Part of a small language model's weights: vocabulary 6224, rotary positions.
MLP neurons of a small language model. Each row is named by its layer, matrix (down: output weights) and neuron, and shows model dimensions 64-159. Each number is 200 + 30 x the weight over its row's rms, rounded and kept within 0 to 999. A neuron's up and down rows have the sign that makes its largest values positive.
Before each neuron's rows, "fires before" lists the tokens most often just after its 100 highest values on Wikipedia text that the model never trained on. A number after a token or word is its count.

fires before: "-" 37, " |" 30, " of" 4
L3.down366,242,204,170,148,250,179,166,246,183,187,167,202,215,179,238,188,219,185,163,212,166,227,146,212,151,241,212,181,172,167,185,124,160,208,194,225,203,217,219,305,243,201,192,171,237,166,153,198,223,237,152,275,168,211,163,216,221,284,181,185,221,143,220,178,182,199,157,163,191,194,171,178,185,194,228,168,201,196,204,245,184,216,228,199,159,198,194,168,232,213,217,187,206,170,191,261

fires before: " |" 15, " |\n" 13, "2" 9, "3" 8, "″N" 8, "9" 8
L5.down163,189,131,224,184,221,214,197,204,217,207,200,190,268,242,180,225,145,242,225,220,209,197,206,199,202,189,141,192,214,155,202,222,173,197,185,216,206,212,204,203,182,202,180,162,226,160,172,221,230,169,218,166,178,196,161,185,198,213,236,263,210,184,274,163,222,165,216,245,218,163,136,192,167,218,213,153,168,165,139,217,154,249,209,159,206,246,216,205,203,209,158,205,186,212,171,187

fires before: " " 36, " (" 11, "6" 8, "8" 7, "1" 5
L3.down401,171,143,206,201,149,162,195,145,213,251,159,181,187,203,209,171,204,213,235,179,183,183,213,215,202,170,182,245,211,186,215,235,211,252,234,157,207,201,183,240,200,167,196,226,223,196,216,183,171,159,210,178,247,222,243,214,167,152,239,196,164,200,239,165,223,198,225,168,165,212,147,215,193,199,201,219,223,193,208,136,202,157,165,175,197,131,159,204,237,199,157,170,197,244,201,193

fires before: " |" 23, "==" 15, "===" 13, "=" 5, "-" 5, " Country" 5
L5.down266,205,201,168,153,214,195,194,187,259,197,167,188,303,205,169,172,179,168,125,265,245,225,249,263,165,216,218,258,248,198,212,187,158,207,207,186,177,183,236,177,242,163,197,218,227,204,211,234,212,195,191,231,223,278,240,213,217,218,206,224,183,188,204,192,176,235,175,170,152,216,186,197,200,190,202,229,208,139,175,212,192,226,172,190,187,218,265,203,223,175,181,177,185,241,189,187

fires before: " of" 25, "ial" 13, " and" 8, "," 6, "ism" 4
L2.down237,245,174,217,173,182,245,190,187,162,174,201,215,240,155,186,211,189,203,255,174,216,145,196,213,263,141,140,198,186,224,173,246,232,226,186,189,231,254,219,252,243,181,204,160,194,188,177,187,218,212,246,293,210,207,196,192,169,182,212,172,197,193,173,172,185,179,219,193,186,183,198,234,205,167,192,166,143,201,227,224,199,196,223,273,212,226,162,211,250,167,226,160,253,219,222,189

fires before: "-" 91, " " 7
L4.down186,194,194,224,200,194,237,241,227,226,225,242,259,269,213,289,181,186,182,214,164,224,228,216,194,227,197,179,270,183,187,218,220,162,210,183,217,232,177,236,200,221,208,242,201,230,204,223,216,162,137,210,164,197,140,229,194,175,168,207,195,170,154,164,137,198,176,233,246,222,159,238,212,206,218,174,198,207,210,218,207,193,198,240,200,242,182,213,215,232,243,205,164,169,204,174,239

fires before: " " 44, " the" 6, " January" 5, "-" 4, " as" 4
L4.down189,232,207,207,169,226,175,216,186,227,204,149,198,223,167,191,210,158,203,173,143,199,184,169,208,161,219,216,224,195,288,195,192,152,140,166,215,206,217,218,164,268,162,257,155,250,197,226,169,223,150,177,265,210,171,165,224,178,265,151,204,218,223,160,180,193,145,189,248,248,194,193,180,190,180,221,204,261,160,162,200,227,207,186,212,223,192,280,179,198,224,196,224,202,186,175,172

fires before: "==" 31, "===" 15, "In" 9, "The" 8
L4.down203,219,202,215,179,165,222,188,177,239,227,194,208,341,199,163,177,192,196,192,228,214,224,168,209,168,223,160,212,141,274,152,202,186,204,175,205,169,158,222,164,265,210,183,153,185,192,236,191,180,151,251,197,211,214,189,247,215,253,185,197,235,247,176,186,222,204,144,224,182,211,212,188,247,192,148,235,220,207,195,181,164,242,178,152,214,229,221,179,243,228,190,178,216,218,150,175

fires before: " of" 26, " for" 16, "ial" 10, " and" 8, "." 4, "," 4
L2.down341,267,229,209,173,116,226,153,186,203,190,201,212,197,170,188,232,189,170,218,233,161,198,201,223,216,177,208,227,228,230,225,205,171,206,172,230,235,217,183,219,250,185,158,208,207,194,194,183,197,196,208,194,169,176,200,210,199,177,186,185,268,160,192,203,254,183,219,181,236,166,187,241,243,230,188,202,189,153,230,189,194,115,166,228,198,191,220,163,204,170,177,208,212,185,157,222

fires before: "-" 100
L3.down170,200,197,198,178,202,221,243,270,173,219,204,191,291,209,217,193,138,202,229,196,201,163,135,161,191,193,165,192,188,227,163,182,158,220,221,247,226,196,224,233,178,212,186,214,164,135,197,207,216,176,179,136,207,202,155,237,158,227,198,169,177,226,176,160,202,211,184,190,192,205,245,214,197,232,146,205,231,184,195,225,221,210,220,220,196,211,210,177,223,227,160,268,222,173,191,241

fires before: " " 76, ":" 9
L3.down13,220,255,195,219,145,148,182,206,214,228,211,190,252,164,225,208,175,153,187,172,157,171,197,290,200,219,244,200,206,178,231,220,190,152,199,196,217,195,205,215,255,184,200,218,221,122,219,184,190,242,192,220,224,156,148,200,249,185,241,228,186,198,189,165,211,206,199,175,243,230,178,210,158,168,196,194,213,188,171,243,142,201,197,179,176,216,175,207,206,229,204,166,189,186,192,212

fires before: ":" 26, " (" 12, " zone" 9, "5" 6, "1" 6, "0" 5
L2.down226,230,147,200,215,267,272,178,180,216,182,196,208,242,225,202,193,208,220,163,153,195,213,189,193,222,239,235,242,178,150,168,187,117,203,174,238,274,170,210,199,173,177,199,203,217,165,190,225,211,239,248,200,170,210,176,182,218,201,245,203,189,209,164,196,163,238,206,214,269,169,172,186,150,198,197,168,153,196,144,223,236,220,201,228,206,255,218,220,216,172,188,290,185,186,226,198

fires before: "4" 14, "2" 13, "0" 12, "9" 8, "6" 8, "5" 7
L3.down237,222,165,218,167,228,184,188,183,229,173,212,184,153,167,217,188,175,198,203,206,220,198,184,176,214,225,228,209,209,181,208,205,238,189,231,208,243,262,233,215,193,206,209,151,192,162,150,171,230,185,220,143,241,202,290,189,198,140,176,203,243,182,198,199,182,162,190,172,250,242,210,175,223,197,227,207,175,199,199,152,222,199,109,187,202,207,267,203,152,220,187,234,251,201,238,260

fires before: " " 35, " |" 8, "\n" 4, ":" 4, "ning" 4, " E" 4
L3.down402,167,238,209,237,200,217,203,247,208,228,202,189,239,156,182,211,185,183,174,191,171,175,167,247,147,199,222,166,157,186,190,200,141,215,238,271,263,245,192,174,196,193,162,226,197,190,216,203,195,162,159,211,200,233,223,225,235,181,169,177,242,207,198,259,217,154,199,177,192,188,210,201,134,178,177,142,232,208,178,194,224,216,198,180,261,192,168,187,237,212,222,146,172,220,221,219

fires before: " " 25, "7" 12, "," 10, "4" 5, "6" 4, ";" 4
L3.down379,154,153,184,193,184,237,248,156,187,152,197,147,293,191,194,182,176,148,211,260,223,193,157,151,134,188,178,179,182,181,224,159,152,190,194,232,225,181,266,162,134,143,257,207,202,225,237,127,227,195,169,188,257,190,170,242,230,194,191,227,167,215,242,179,160,203,230,225,188,237,156,175,184,226,205,194,167,158,170,263,220,197,213,194,199,194,180,177,148,179,199,179,219,209,197,183

fires before: " –" 20, " |\n" 18, " in" 8, " |" 8, " |\n\n" 4
L4.down333,220,163,145,183,198,215,186,228,173,183,209,194,212,176,185,223,172,185,185,220,182,228,228,226,196,229,144,187,139,157,198,229,185,214,185,186,165,232,136,237,237,141,206,242,170,137,148,211,227,203,190,197,229,174,167,258,149,183,237,158,246,212,212,197,273,187,227,204,244,212,181,175,150,213,191,204,180,226,134,176,153,274,192,194,223,187,198,245,185,252,192,154,217,251,214,175

fires before: " |" 48, "-" 10, " time" 4
L2.down32,157,189,205,202,220,203,254,187,201,243,270,203,257,229,265,220,142,187,220,185,195,176,227,160,183,214,234,214,162,210,231,151,226,201,173,234,218,162,121,185,197,142,262,208,207,171,179,203,164,224,248,188,192,139,249,230,190,170,184,175,189,207,198,215,163,165,187,181,150,235,187,206,249,253,187,222,213,192,214,200,238,215,219,215,241,222,240,224,221,176,199,183,208,168,191,238

fires before: "0" 45, "9" 7, "ctoral" 5, "ction" 4, "1" 4
L3.down62,156,202,176,171,201,215,227,167,176,186,198,205,126,204,197,204,209,163,181,214,192,227,124,203,223,179,158,212,148,229,169,157,183,164,205,192,163,187,228,164,190,219,245,203,262,137,182,215,154,224,212,183,200,173,231,145,183,179,203,164,171,175,215,223,232,156,220,150,224,179,198,181,218,192,233,176,215,194,203,245,235,188,172,205,251,173,210,209,225,230,217,214,263,212,220,211

fires before: "==" 46, "The" 10, "In" 8, "He" 4
L4.down385,206,179,201,232,214,199,225,251,156,215,148,182,350,263,224,262,179,183,208,242,210,158,233,254,214,221,184,201,202,203,211,235,146,218,183,225,205,234,219,232,217,226,169,212,178,268,195,216,200,209,183,190,233,185,225,212,192,173,183,232,220,267,198,184,162,241,205,208,155,194,170,196,199,261,200,249,191,217,199,231,187,214,222,214,220,225,228,222,218,218,187,197,229,222,176,229

fires before: "==" 28, "The" 17, "E" 4, "===" 4
L3.down32,201,200,201,178,168,211,237,216,137,156,183,150,278,210,220,253,165,185,201,205,216,202,220,209,195,210,194,249,204,216,179,242,169,231,202,209,190,160,212,208,223,245,231,131,158,216,214,245,188,181,239,184,209,225,213,222,141,171,153,253,213,254,173,164,183,200,212,262,164,179,185,204,205,192,152,213,217,155,210,230,218,215,217,152,198,191,168,215,241,226,142,177,202,179,195,254

fires before: "1" 52, "2" 21, "5" 4
L2.down350,244,193,190,236,247,195,278,174,214,159,158,210,261,260,187,204,234,216,192,223,183,187,219,152,183,250,166,193,211,251,207,171,146,208,159,210,220,141,219,238,189,217,194,212,168,199,205,159,217,111,217,204,231,183,214,151,243,180,202,198,177,170,206,197,173,249,170,183,196,241,203,232,175,154,184,237,200,195,190,193,212,267,237,203,187,199,266,202,212,195,194,220,264,195,158,192

fires before: " " 78, " UTC" 15
L5.down49,198,205,146,222,227,281,163,218,251,169,228,196,283,158,209,238,162,221,208,181,223,188,191,209,174,171,157,184,202,202,249,143,160,206,209,167,215,230,184,190,221,150,198,187,237,185,162,199,177,174,203,173,231,222,206,203,214,178,224,207,157,210,181,194,192,180,153,228,206,216,205,168,264,213,198,181,176,199,224,209,158,201,201,174,195,141,262,217,182,225,217,193,180,165,190,215

fires before: "1" 48, "0" 37, "2" 11, "," 4
L2.down203,185,191,216,201,220,207,237,212,223,213,155,180,313,219,231,167,233,202,200,181,181,151,193,177,199,208,151,209,174,217,227,203,190,211,161,201,186,193,245,206,224,157,161,188,250,152,238,186,229,205,174,253,224,222,198,235,197,190,224,229,233,183,201,208,184,186,191,201,178,204,164,210,184,144,211,134,166,206,161,207,252,170,166,224,195,190,222,181,177,243,258,205,201,221,213,191

fires before: "===" 18, "-" 17, "|" 11, "==" 11, "The" 5, "S" 4
L2.down312,237,179,209,163,180,242,243,225,190,191,180,160,245,230,246,175,217,191,205,224,201,239,210,229,170,192,246,132,220,251,227,211,188,218,196,235,226,212,234,170,286,214,147,156,227,172,204,220,233,233,210,271,185,183,157,194,172,200,193,200,227,217,184,148,226,136,191,242,152,212,185,169,122,193,172,239,185,154,230,244,205,216,196,175,193,215,219,239,189,161,217,201,156,227,210,215

fires before: " " 28, " |" 26, ":" 8, " (" 7
L2.down418,195,258,179,169,221,171,153,159,210,131,172,242,298,216,233,214,226,166,188,265,213,147,217,241,167,247,217,230,184,163,209,148,187,189,221,124,218,190,174,204,238,227,180,204,223,178,210,270,287,217,183,173,209,195,192,257,154,193,276,152,235,186,178,167,183,182,196,202,186,205,152,171,225,204,179,179,207,151,184,169,217,148,187,236,180,212,234,221,224,195,158,205,159,179,139,187

fires before: " |" 37, " |\n" 20, "\n" 9, " from" 4
L2.down268,203,215,207,208,213,191,170,180,175,176,238,183,284,222,201,229,173,207,209,112,222,202,183,195,225,184,189,237,207,191,195,194,180,224,243,207,173,154,192,218,197,203,161,190,180,164,207,193,234,256,195,223,250,247,214,235,214,206,226,173,206,214,205,212,243,202,187,156,193,215,227,199,191,166,181,236,176,173,131,211,181,179,179,252,204,183,169,204,301,262,131,153,170,211,210,126

fires before: "7" 53, "8" 23, "6" 12, "9" 8
L2.down80,144,210,123,216,212,211,264,211,179,239,226,179,333,197,243,180,146,209,259,223,216,189,158,229,154,194,174,185,205,219,170,222,233,224,163,141,215,214,256,242,239,159,162,195,257,200,206,167,200,197,187,177,178,197,205,205,208,156,224,155,195,164,163,219,246,186,212,192,203,228,187,200,218,195,134,200,226,186,210,215,214,190,160,244,197,175,164,192,213,200,202,212,144,194,188,200

fires before: "1" 27, "2" 13, "9" 9, "4" 9, "5" 9, "3" 7
L2.down77,185,222,224,174,206,182,198,203,143,177,202,162,287,243,199,187,167,169,176,214,241,185,151,184,210,148,189,216,198,229,199,233,258,174,199,206,199,147,192,218,248,170,167,210,223,184,177,189,183,183,209,180,191,212,198,140,186,223,257,172,213,170,186,182,201,189,191,142,275,225,213,235,241,191,205,222,203,208,178,198,181,183,219,207,182,227,153,218,171,237,232,195,239,160,208,179